Weights of a small transformer language model.
Architecture: RMSNorm before each block, capped logits.
MLP neurons of a small language model. Each row is named by its layer, matrix (gate and up: input weights) and neuron, and shows model dimensions 256-383. Each number is 500 + 50 x the weight over its row's rms, rounded and kept within 0 to 999. Numbers have three digits each. A neuron's up and down rows have the sign that makes its largest values positive.
A block is one neuron, or neurons of one layer that tend to fire together. After each block is what it responds to, as a language model described it from the Wikipedia text at the highest values.

L12.gate104:534530505555542424589519489549467460433420515533439508581471500532565543467492459489604556496567517438519539431513403447421616431458494438511510447515579436428487493545612532469536441581556512313458505446495549458444536567477409475490556571538436463626534497377440504396572518516481474483540544482564443416484477415491486526480584505512496576428519490592412543526454499535466476462493
L12.up104:504561491558502550526438484401520493512483532513545491528452554509476554564537514532440449537471604568459404478556567544566593530631458475509508568503441481431539535493505533495533590512454430574503391519479486456538389420466503590551489569478387467452530429501542498580630502481496567486537577506470523545578561505478475523578476475593561506663438524557559487507476551448476473526475
L12.gate397:545464454612609470593607548585500358652458513485401484385447561560519524430529468547580559570572428519510493548503582483528595541473523530401485514482519553457473477485473513545488512426491407464511412502459478498557494462525425473460512497495519529471482384426431440483518480546458508496514518512546560511518511426474479530482534399588551526437556557536559506420517536521533513436588
L12.up397:491548507384571482555564449469505557486498444497422557564433519482391497514542541638510501461509515606581486463502472536531504492468543564427457513553475577509502480535545517510410528494434432474531464445541499560523508480449506515592523499533506464416618502476500658448422534419440500496543573430469539526512473534494535471510472598507537579475489532476444539597544490569478558520507
L12.gate563:514538495587442452478538567520443458538372529395437504505497539478536610484460479451471523608491436446543477554599451513536496418530513452515594487512424419505449474454477521452453558543522424482472585501592578486434480505424554540452433411486465496468424530476485551520493425468458469442557622574620482504506451495473528469562525505522511496475541444473583546529496518482510590515554
L12.up563:552553488505429577522475434534481539489443454451408435495465501486449523476412462623528546575518529433539573570412472481561544487573502545507507580581492579503511502430374466469516510495533549432546471420420506607530465455381460450398474533525514450439424504554427545529512485557446502442510531607516473428505504542515529536553598553558431523604572529629436560438492452473459513425489
L12.gate860:474479461411474573478434559604549553495526560483417625506445520559508546569516466403508518464526419496472501552549469391494514465623501489574476474468585462468536530504480467522420484543500460516485431499469467535505501513363473410498600521478435521522416512414435481413525449484515533504442465401509569483531486581567512513509539510527557535467523558526488594549471441553522496502518
L12.up860:559497525531584562512464572490494459476539532478541447492438493505543499419516529441529444520412421508469513497557454537510491476574606509526489614543420446474485443483551555486526417509525478509586439499552552511476573614452466512473529513536552576564505508410482552465557417464495528579388589548523530648518499534478531487589504523625553590487467515526483483505466467545441571506487
Description: Day-of-month digits

L7.gate424:473412454603546532488424511485495465455499476488442583505494500490505554506559451487467501529551492468458408483501547481556513502501480607460577391459545486497458559531450445569474496536499517392570546581425543403484487506503437579479470486480473468465572465513541438543487459486472482509480483492489461563514530445519479512503515539555604604459413455605450532517463424480453477526478
L7.up424:436600568522594564489492508537568530539502538452479450478517422486580514552480485496506523544494510520465567528581531545463503534530429426519521616547571479511471526483549420476472527486497454446445460509529531539520520526544436430410504490402530442477426531453579531494425503518540499485451578526460518509456407498522516503361529524498500477375561492465434516445523594543535544473439
Description: Subject pronouns as sentence subjects

L16.gate116:486480454521508514488465513489527482528521500474411526469448396559538532466493477573493514470487437430535533438447406572397456426527537498451521408431460505518500488444492534531468524530482451492626526477553415475468472429506519491467526545432489437487527426391537556436553538522560587558496486448578599492516416495549515543422476499594530552424584507520495408420450503572499552508576
L16.up116:509492516422509619514551545590477464489544581470449464470463530381482465434410478573523536463500512482512465521486449466540413506487590436519463566574540490548563461524470558449459488555553488556437546422477583505516516534467534435366530524547383543456545490527542523547475392558506453509518490494472443543465437478496593509492401510534568554455608461486441559469585421451531495501579
L16.gate433:554502476412482506453511496512377474521533600507507458430443488507573547442424436626454525570426473513544483465515443529473503506515556539419499510572523534464496458404603479504512486564541468487440545502477495480515463503550416458526474564544401480490586471526493426476515483489606422524451593471567621528529469453606524557502544543398561475486575536526534486479398568475458529510485
L16.up433:437509472505557493456445435512473410529481443477485521489532413529431523500483482474565554472476421504486485542456526482540409484580530455467486552598546535470489525584438532554509514402464521459555491568471528500565455448507536500504424345495508510546496546488463507499591471464565533495430476513514491455469436528603549582470475541545516541562535371535476573459424509486522521441503
L16.gate548:471567438484511507424484562475501422498551610507521514444467505511512477508436443517488537498581462538553465484442470471514505493517460507474522503556562421489579465487498581486402541468442523492503566448467566557516437468430517584519515572514487468431492483476498512454526501455543582545367562500592535546487431479546488643482508575505481509483520512552442515463474503540473520484551
L16.up548:410514532576557523408448520410450443514598572595528498524442481506558483518508503558432471558505481546476513496473494517511533531469423505449416507535485566433511475547518549481483543533483427502414495606517529486514587447440488561511468521451467569413524488520498498518547580468515464546434570518543542509415527546513385594404466584447495539498501540519503581424429502464439550565419
L16.gate923:530525511446412583414464500507454433470555667546449430463542463459370505418428457517529568501510420620480497433465458391542502508506540475447546538518486474534531465505456590591418449494474529433565516495440568526498526479490541521541502487495456579514550488436502486415524429456502483590419499603515498509543523512492446561532529541544445510492520491527395506386493534512524572421559
L16.up923:543530456549493526548498551393527401485553505456457502461468451544529451599473462496532516485473385525560513473490451448537405487531516505442502540539585513471469462466538519485459500530473426449447496489495507432482531557416522483521521499431520509454400474472486487455485493545515520532427533500595602592469492522564417539383518483468456450410496528660473637452493469485464524491499
Description: Plural sentence subjects

L16.gate181:449463535486483472502497603483501561529487576489487539492458442564543510519457531564438421592533453567600531445545483566470427582383526427437553496493435580463517494421508554507485556587413474397430423520463547423438524508496482549530481548551477515455464517499513487516483576392516498433529464472455515482441466400532465558456545556473454517492504540380567535536526437548484581637468
L16.up181:560498520540565440502498421566486433519507513480512514436473498519531509486481473479556434507426453520392480542476500460520504504556444551495504544545481472527527552530517559470517497528507508598453422544616513544573408515520588404521476537552481481473516470450602497553394513630423536579501574465518520429515457568492539592581516453434486557487482472612566504482482433470541498438527
L16.gate249:478420430487481538596537510521466443451474521495617602531464442487456442443524461506490476492525474504489450455503533527503421489557533546437460489517467509563529482445517418589513520483515446452521509507468443538460512443420462496576486476489497571575473389492541534596555530510520544402441526548494506502522506534572462499402578517533606494553556499591571497573491408487505427461503
L16.up249:466524508493537551456500543424444591479395520499547461440558463478528482423488492582517410512477566471484475498525515488464460476524546488458525468495547433509554607568392548542499405546475600509415501464482491485585420550505579501592468553503487426534362559492520495480519564550462541562469431531461548487599488504487468596551456512464532593503502576536512511510397582507420495467500
L16.gate675:478485482446468495442400595482530525462455562488553581420507499528488508468567472427493541515488534484493428459547466519469452502405516642513587474476389491434561537513513593476437535495443578413454465547527462503556458529410457459551486489613516495430494549410451483507552445448470500478472499415523528483508577507529457569419525532520598581589469544534636593481511556567451544496493
L16.up675:508486540476442493496560352557392513488544480480521522494421497583521437501491496485538450452506594487440444614489468455513548456432488591456456507423519520486533490525525510536480546488482477512466477419463426527525407385493514518523483574478410422491635474430525531525539528539453463497533488361461525504510513396494423520508482485453508518466496450497495435479489618517513462466498
L16.gate994:545448480543425467513504505428505540567500501562518460416417529502543433442528478447577558550569475500516518455470532495525571394573501582493436494385538413447495522500478502483480467533549450440515566548515405511566492565509506507609448435532527521452438552399532565480512541553475554543441471350475443510497573424500420562445509585482524444405573550636523510509488442530506460505465
L16.up994:534496457464384445510533422538488490522512520447450425398497419457487465516557462434541503446507534620644378517527455528561509412485483497442431566504496443531510505475541475537515536445498497527485568535506485560493466553484509415482579440545483532470504533516544489466528563497554417545391544535591407446463530538543528493522494507465434559482415438604517542526493500470604464457520
Description: Leading century digit

L12.gate191:422554540434461533551476433509549427557559532574423495535531462446482491492513485371553537402509505488557492520540541429575467445501433507497448523548429479450583411398555499501475507477574516507557570516582441509483513562503460544518526422518526452432419469409475512447412413466551485517449592435538596481458486440531430538500504464464615501486443486492504465530552464595445469446470
L12.up191:385426503485515510463542451519458534422547488556491463487471507451462479458514461479479492500515541500538525540565450461504519493525490524468444418469403493554390520487650532454427405521612456515467506533435576521451474457464426477527474522474546532476420589529560419471524475518456588472462405493507475529452446524497486474532516469522538521529557585367551496492595452577616478577545
L12.gate586:465473426497479506526461461545505480533509547576464628476505596546492450378458474581465447485533493435495592459475476480508522454561604449575580489491560531586487509539611481573477462489456391440466452417472466508476453381485560479455597447379450472551475524378520541461553496474461513576526505590557562445439433395472612532536514511519540496472472540506541426471545454566451413384517
L12.up586:574507538491539435479478591572497487607470589508481524530391426399464506493539519450566493527414521486502508548448445511492464555481437501521455561487401530502488468525444437466496534561581570477381515416540405513617389586433519418551429443410535376401420473509502534466555486527527480513424499567538536547452453418531475466511515514512488489519415522512512495546560418500453488471459
L12.gate748:577491460419461516502527513642524483509464537451516515513493490486449500504533419422539503523527501485478537515475496477515494517541480435545485549468450525485594571480446446562516509462443566491416515433479470497494410555503466454451530493567517457649460489492674421479370456443489612446414514482498491538507485437522468492495461422480492455503386532482533538535506479546558513459472
L12.up748:472466532426452547508574478503538416542430567494472487474430522392449483412554538464523470582452466499516570574493505427502586454486511455486540396468545567445493534606481534473528524508557462557481545561546450448477478517557449462477498497449503531431455545493487459506504494585480496505531486607413598441466429575499531520578480495494546466493494503537506559534462454443440511509456
L12.gate1005:490533460458482453517483518556469552523445536562449513535468504387432489489543490413496488561520495517518575488496491503483451530562554547448471386474549500496514617528548358450468491522534443460552566484484438605499461529434522467523489457460460412592510495553502550530579459454579491463508523345508530461534423417558427607492491534443597554577488590542579493432477466515502470520524
L12.up1005:453523539470488449464520503542428448512481597579465446568492430537471461641542522448479484547535497524470475615574483486544466571561463410466488460516559548465499579522450523549535458455518514476535437522530526606538479490422481474474555534469526510532563527520549478416505569549631401645490477522509559471598492587493448504549458565424552431564514530499548455503549548426457464542511
Description: Word-initial "al" syllable

L16.gate110:475456376533461541533618463453531476472426580563467547429536381488523549540526431432592530470507509574465474539519436426483484587564433435560484555536443450475467540536529504441454530582468617499556508521425508469533473483527522514568550580564589426440482547459617491482481569337524561552503491500541470484439440505418451493584416523496504510506466436440454527533454525544489492502579
L16.up110:516528438498402424471460552433474429529507497442495561487459530501423497495529465495513529517467428588551543496413564490549455481586487555517468502498574476556503512462519465453409559398503496462453499500409589490360410515435559428552484539476463435406524501515478531502544478488562503553543451494464526497420465504502514428457470552544487511493464590509476530534539401487404573467455
L16.gate322:456469488553468465527495560506464511454484612437469486501389569448500531486396419547506518429483584539556436496503467492499534465513496491449469498493391451439503534456546476597428529515428518518516464456440502439389533506402470554583455547469578460424505481412524594485602468502568568430471504456568537634472529474512588510421498471610557520498445568487583543406534506513613565477537
L16.up322:529420434453587504578540417459515501513470401583477485557442541535564502493534400525450604542556543492437455579532514440542620508592478536512526481548462577506448576558457495468495521499520485437523442468448505480530540507549475491459553542449526457458509435475477528515441556478486502643559469486635485496453489493533446514560589491482533423394531448565491482497524497552456433522573
L16.gate665:555547425512501504503514599512410557526520528422518501565460498437415578451431438544545489500505527413536471520473442490433504463473477465580442522558441519474492494459562478539527475530535486454445586388466577501596500416547491480524436413448551521503488519492517461516555522524430522431454501430514484537465471386568619512458403543585580417495458531471464547431494425573477537474508
L16.up665:643491525466468480517461492448492554387507430477509500501455546508556553578536519425526498525528476527492470536456484513460509458405404455472543475601532485567549424580528501519482426442538478455536466462596530549450503543577521527494406424514572513491416519614458548460529480514558492564551520447498486406444403442554487450524518421557433541511427527471483570458489525503525507577451
L16.gate924:495507481580491524500511523491413502540430520432543435550427507560403664494487462446501583499542516525572467520439531497499480467465493471484475447552480522387415478491467566508563482577502480475473488540404443576431427535542550528481481523518468475495388558480551478480566568430601542531438608476515523495484484379568519424523448537510637452584449441414504471418508461528491438509565
L16.up924:506513474523479537498471505539470534491465491469547529503427517433592523451481516460451534511507530453443458587498485556563486521535552494539516487545499484527494448546473467472555425564515387534517470491523554492464519524588478492513571498442494493451506515455521519531544477421488622439528514577438351539538524459477473471489483500499455458439374510466505412435519500384553479536560
Description: Before dates and years

L12.gate413:532517543465474529401466510484521513488530450450469557580501555493423492459538523521509613533535511517529503579482436518500506412528505469475582465496572500433486543491441406567398543554573457510524488585535453449540443490471455475528429541541505534521505590518486452465511489487493541459470539561572539463506479456488426545539510499471597612627428470472628456504531482526550429475488
L12.up413:456527509463422451491468460505501504519537588553499484509643444502523500466489540519483418545534536569512478471512444546394538466398517491511450403531548490483469378519463542485523476405543544535482471419449559468538506396453522407611553576389520451526519522317469409542542462483431452492503566452411492523494391411496473510486469531545549503410440417396521464489569461412425501536475
L12.gate771:598550436534465529484482517590459416464415477507601511458521536402489526422499405519448529499501510504490442505478426427512523505624451533452437500474506478482440523563439436480395487486557497444475466528485470440528532545551482363510466504467525558469443439590608558570474505446551631445493518530493434545480452448503553514495451585564517553553424553449528475437545506487494502447512
L12.up771:442485487539601555542381534495548484530453434461516535517424523507566543496525545467407435508484581511428497458489505498533522500600508497507495533496509516500436552502468551473562510515446517542485431543498488502527423457500544482575505394418508500521494510513556506489544562525529429372453529472508482421522487501487486546511597510334435494409459508577554509504546498546477491478491
L12.gate840:572528423435524453482561611477545558510510487426490551521503579527454444531490422482537453419547492562409450504396489628456503509470443505392521591518459402554532589474478483507530422399490385514467488390453527434511484559535515581504571471402514507458465544490564542460449433393504502514484473499559543544456510430515475462460549547539395558480548482464537422458522518539526458488548
L12.up840:526507484506538391501521447446606539470413562486489539622484487527481525568524518484637393463498560532499497553373448473573475448474448484479405532543424477514409538439550538515559481425510448563493456419499476521442453480586445628553511464437631481458507547550480461503515489531521420499486520472467546436502542529421471432494586445531455442485497531501577500454541495460483426500460
L12.gate995:501481463521498414557498514512492582456464521476439543508491460517589544445517471504455495555654566501524447526529572520521533446441450451524421480484425502562505531425501509513543531565590489429418461557439473412419570502467438441499579515483472462458411475460568505449449504316517508455464465324557500509519546468463438491541558530441547436483465526516515457433563430562475510597549
L12.up995:491521480436511403506593526534520481533418543384452459510526537451507496586502521566463563480413467541545508539475501488502526527565515440502436523513484450399500501512531553527508497420517449661576527477489412575531435490405503577422627467474511485535566463515553519543559474592394504560509537467584528527438471483536470575566479507506403560466487565534571506533547512476553559452496
Description: Biographical "born" marker

L16.gate49:484575506427459538447515629499506461549484497526468494533531492474455479587399463540553467508566459526448507537519545476452462534576462407497458508556500436444575621496544512550445461524519488501521450526451448550558518466443501518518546467452574502443565461541414469468500410474486537500419605525570490620503460505583493503486386573482557509548528468383545440537506510589509526470520
L16.up49:579530482454448517526336525445513516425495422454485477493409541539546510511513474546446543560419408512549511554465521416455508470523468490527503538558509519479475495461523501422465514539483494397556506559445531528467434694515463555528480557397544578559505543451528465517385456535622469448541544535497547542493447532547483503505444542398481531457473461540489535510490495504539530552484
L16.gate177:545570495502511516508454433521503474499570464454419509467563481387391396547504457568459491471597505438470496506531485496542532581484571391459551557452507530551489561453497432463539429461562444476365564507498499559500501501368440535436380517525502501536360542438533461503438539410467496410524474405382493534507488442509504525482489545511474506436531612553504546433528383522489476497522
L16.up177:486523543523556460479438379518374535557536495445479475525391436451508545533599543475499584481495541527496612525455474493657532448423470511512437527592542499484518535497443508456548516572442481476466446492481399486509570459537485503532447525419617621481445546463509494479480529495578565486470506475458392421533464432536486432476491494527514549495438583522562479468425492531537466490479
L16.gate388:551479454492404691503448568593476463482492515488582493577547476512420482554494488495521470533542405462493481565520421575487444463521446539534490473474518499473545433599476483527480488336463476505531540385536545498467481447398481488497428455464495551462576547421591541413573532507433499412478458529492506500540503561504516530503500505497534462483432534510412545547448493455462539484572
L16.up388:481480517448386552522460498527400463450425596378570561458516444494500556465554554521601459490478467475515467532459584523474458535467515476520543517529583556453466557557508559516531569536528596514450599467573549557566587548556394507450450461447428533424586546509540456459516460580536511440599496504479546554525521621622452534462513501499419486530438569550468509524472526505405523540465
L16.gate938:485476536459487438538391559501570479508487553572459618387470509478520435491471455539433539406485432588470530501511480507422440505476521448571360533528529549505485540342621459476510502506558397527432522422422451463458500565443495546532519561492537535373418494517506470520553449475471534525491558485561407496524447450503513481487581510585546541498521457540438456458503515488592525530496
L16.up938:528522500538489448570457541509496476578532475562499480534604470552541472545421512449453554505542457496386444499447424500492516497471411463527489494554551533351485611536532597559490466531497453506521487529461516474460503496538442621520461498538466559473555434507433452549430486503494493501514566519556471544431381496575472476548453559471598460530496452581483579562538505493566510469509
Description: Word-opening subword fragments

L7.gate897:505521459474469405491497447586507613442541545533533535436491399456528523448506510458551508479599510449553523494489518555479431603454523535572492444477468497549535477447551522469455528516355416493506438504444568496388492519449554520513475450518475368517592506465543506461532383515471471473500534516539511496514507479532485564525518540504446638501489557579543476534433561470554480514541
L7.up897:549501530494534530513514510521538462471430610510548474472527406511571532514425508555486488566553409511455376548516476524436516459540524498574545431515506455516505567461552467566573547494409483533438439482486498498414438397587474471510509481436523542554480558547588517464547608592512578503474472504526496485575455497491511509466457539565490463431595604504533548429477475483504473607474
Description: Pronouns, units, biography terms

L12.gate197:429468440435495422464522502462569584452504462479498476447454529571483418509479410580493460420493438510549500505491461577456461522526532517410469593477535523466519452501593463448595424525587498453604571425498467526586400506441528417555521560377474464555455404410427529501527525440481495512490542473461505579456532366402557520470544438566563492459519597467507650446558489595437539495538
L12.up197:525566461476596640503537554503519550498542520431455428522504527527528465550384471579413469516420498542496507474511566618507425444440499523447518516449537473492498481524490467548567406476513519491556538450435565512540524481524490521547462505474489522527643487463547465413477510512502484486360427614457504447475477478534513478512522453507564412414487467498426546529592459503446529510482
L12.gate273:514464440532476513570477506593572538508514520557438474483543461453529546460435420453481544482615389493430530494472470503534482424495430506535526589436525485565400480499468503471373489507469468505548465464500493520586460617518454466537498497498577555498457409376479381512547447470472510530438492465490550508505494516456519543498442530491578525399491546471499518512493464529523497493558
L12.up273:505495525490473473519528525493540494542556470513447440464430462473572568487496467547550470426580495493518521557583539485468525544500455551542416594423526537523517527504462550498576499552350467565543477506512506430424490503423479525502517534553554523530499518446470455431547557452463465447558427552467468472497572473475514526454497397502509564608550553481486508550445459441493487563455
L12.gate630:498528463505497506390486446446554535478513443520551513513392583469536546428490452488463416422514472472540494505475519465495604460487492569533443479463455450463485653570531488405513537475526540468586545440416551435626393557509504422432504448504373520483476469447459512548482446505452590441432520485517554539481526503444512507442524552482580575536520517539422436428502441589468448440506
L12.up630:506558482422553468522460488466460459427527561557508475492397485392513455454466524483442455493436522540625573509530484592541558484504494525622510539548492516607500590540502551503538521597493528553439534441479569459595440483578402491407489457548453511498538467527505367462435433546559572497569569559445559577520515617531568474518499472472515522571498438503402538393562456457491513463489
L12.gate715:486555445538465414487484451484445550424538510468533448543521426468504474447591469500470440542584452506486476461489397492403511461544455586507578485542498498458427472517415525405564526493574537461493589514520516418485565465502404538557582535456475487562411575473473418474514519413467526483526538517588488563514482560452537492550500520444568501602461550529562554436461526553482476485547
L12.up715:435487442469531462567514462512528491494501452540481454502420500543467523583567442420568598508589534604522458442496568579445553547550435475475545514506500461547616570489536495488445489492476532451447542456492480500570524487524551523561509583499471538457492492635446538406440563419498496493540453507538506416526520502494444465509518533498388525448436505468475529570501526475443481538560
Description: Table column headers

L12.gate334:454469485525451556508440472463524564526496428563465488543544467467481573453511498544494510455540469489601540506493544573523442521580529504467528606498514480491445451473498498441492510498553500569574497480482567516445503522558595595492519467511419506499450508505528491493560462527489418526480645587445550546445482466647552493473457576482492544368629472594512518510418445536515504497435
L12.up334:503529485510541521367462483456522430443580603498459526496521484390469530477451477581498506465515410566498555395474492346519456517420549524497415412545565526552553511474481558487444536477548608460546572469495544429499517410558425419496522530516505506520486429532561488541513557455524548491482542526420474472469532509575548512552391573505480531499517519629508637491548512513510548474552
L12.gate439:583587488461537548468568464471494501533557528564549478459508476596478364547482488487523502448480516433501556508483378513484510532486523563401482483539561519493515598471456523483450434448495479545553457490438550516611514486427546499474493462528451444518525436514486376518505459537392473442588580493516476525461459412509542508461553488422464490390521588516407612529585407505519471391550
L12.up439:511492571493520504463490633510528540479476511500452520450401525507554465418495525514518460567499428441556548469540546520448542518484530519495517389441558514528448459588475433497500528509493475513489573536502590443571538499549536514497417483495486525541524460434425566551605497531544485533579540509524587494536436552593510544499550520471562551577509495515476552486508488500631500484549
L12.gate476:529494463491419464492567490606557538547496510546523510389479493487565509441512458483571606497522397451618593551412536436508479534514490482507480528561466532494451583563456461540524528594446454467505462551387527465397521468515483523504429496606490536488465502444454547492477344535528453505463470615558527508429453484477503521376543544501494452462463513457475563415467492462488548504536
L12.up476:437509469536516522356434471397586569472502491601475562517529591505429496529567514508511564486512474504525478515479469551476478554376500458406489409495487524557552546449499433474436445504456505470487518488586506426487532506533534461451519492447473500507445440576483535420504543477503524459506483549560514661497541483504443551505432473459512514521485484462478480503635493493361467445480
L12.gate511:439482466496479503476506489518493502538434437540593514469487508584532578523476439573415485485575485547474413482467484502498536442518559433529542419519520483584511500518487541429393442465536469461557477494498405506593566569544499606562325482561434543421462461500548497470547573467513535399422452417471549429482477487599440405520513512501488534477462487528480608519518517528533521478534
L12.up511:487420489467538456480528417498572478549571597532453537482517462491447553554487477412478566496521483502549465592506533511704546514568571464578535565502539530580481468508481538507405493475431419449458478524479517537477444559569521576507492474532542454527379405415476488537496463501475413441414535489445514457475501484427528475395564501480516464449442520468497486506519464517512453488500
Description: Person-noun endings

L16.gate93:442475466553566447462427463499501455596487524519494497464530428433546409475352463506576444514459500488483444477437495503505499520547471509475516460445452449572510489495493459487458474536406550547497497523533603438589499407460392435597449536447601495603435479450466423502507493551449502422447466476440523506424509511476528469488534455461482576390479488545464573529545417504501537412585
L16.up93:492464519470505539552489515501408515530566522469447545506402514514434559544519495526488457388420529440499447452520438613411580451571442484524591547524515521586592374552488482438524508521399456505527435507527510468445561456428563545503513523420504380535561516555528510416469481577479573494463512540412486545440406526486534466522512436409540495443505554456497489499496538382406503533474
L16.gate171:511493439607487516515531548515500470440592503443466469544476465366551460506466457541547500444456374528506442492406490521485455499512467543429437521485502460474528423408628545406490378488548510493433531466503521538505489497447501440567488510482453465472542485307527520467586501457545538475470507463599530581537510498482538436564507491495534559409431527481490524519515506510559530441660
L16.up171:487497516511524494458567616509490504517592479448558474550407546479537443494543477580583478520485515481589421550516498470497469523451513572541451495526572569433458528383504654568472561479481514506483521531598374520492513471515443550480497426529446422510602617424428578456585549476559512554520532471501447559535544504537464509504505404480556527458455476607510552451589462433478585505525
L16.gate309:560416447521519525559584462470429470523513474576537540409475530429452512550522410579479504456557567505554465555525462517440489440526519507455434512508541526469480479488544457548534441455534455478533563456445483481558454432462532400544488513582451396419533568414508459515511524498544421430548511416489571557571348404493501550502483503501496476540461488524450565566542491482467474456511
L16.up309:446405461535491571540543575428553584503509483493376481494433510458474567483537496535612583445488539525580517571495386467590517449498431529599470573536485502543597452501466549496471545488441420455422492502539471568466475526509444475413422416441406429441532504454583574568457492474494542490529512573475552514519490496581533510497450555482425531528481486580485518492471526502463568512502
L16.gate589:545556438562489512551540513453627473438503596479523529574476502442555529458460388509549445427598485389490450457502474554560568424564433496449513577470436417531510546499496505473486445499478462502466604378490503518506539478503468539511455490513497494519444564470462480510567522465526510547399533523541495573466513413484576616507576379527567451492524598500492513479469485541503481464627
L16.up589:537531537554493460493524499489452530517596470484437503524482475380538502532411498523650453497459441451611535483450621464573599404526530416468492522503394497615420453545541540438508537468517484508478494508452555543530515434371488467462466535447583542394519479414453411475563473499601486446539449591488605550506483520510571509598492395451484398431538571474514528500536577467551541453523
Description: Table and list formatting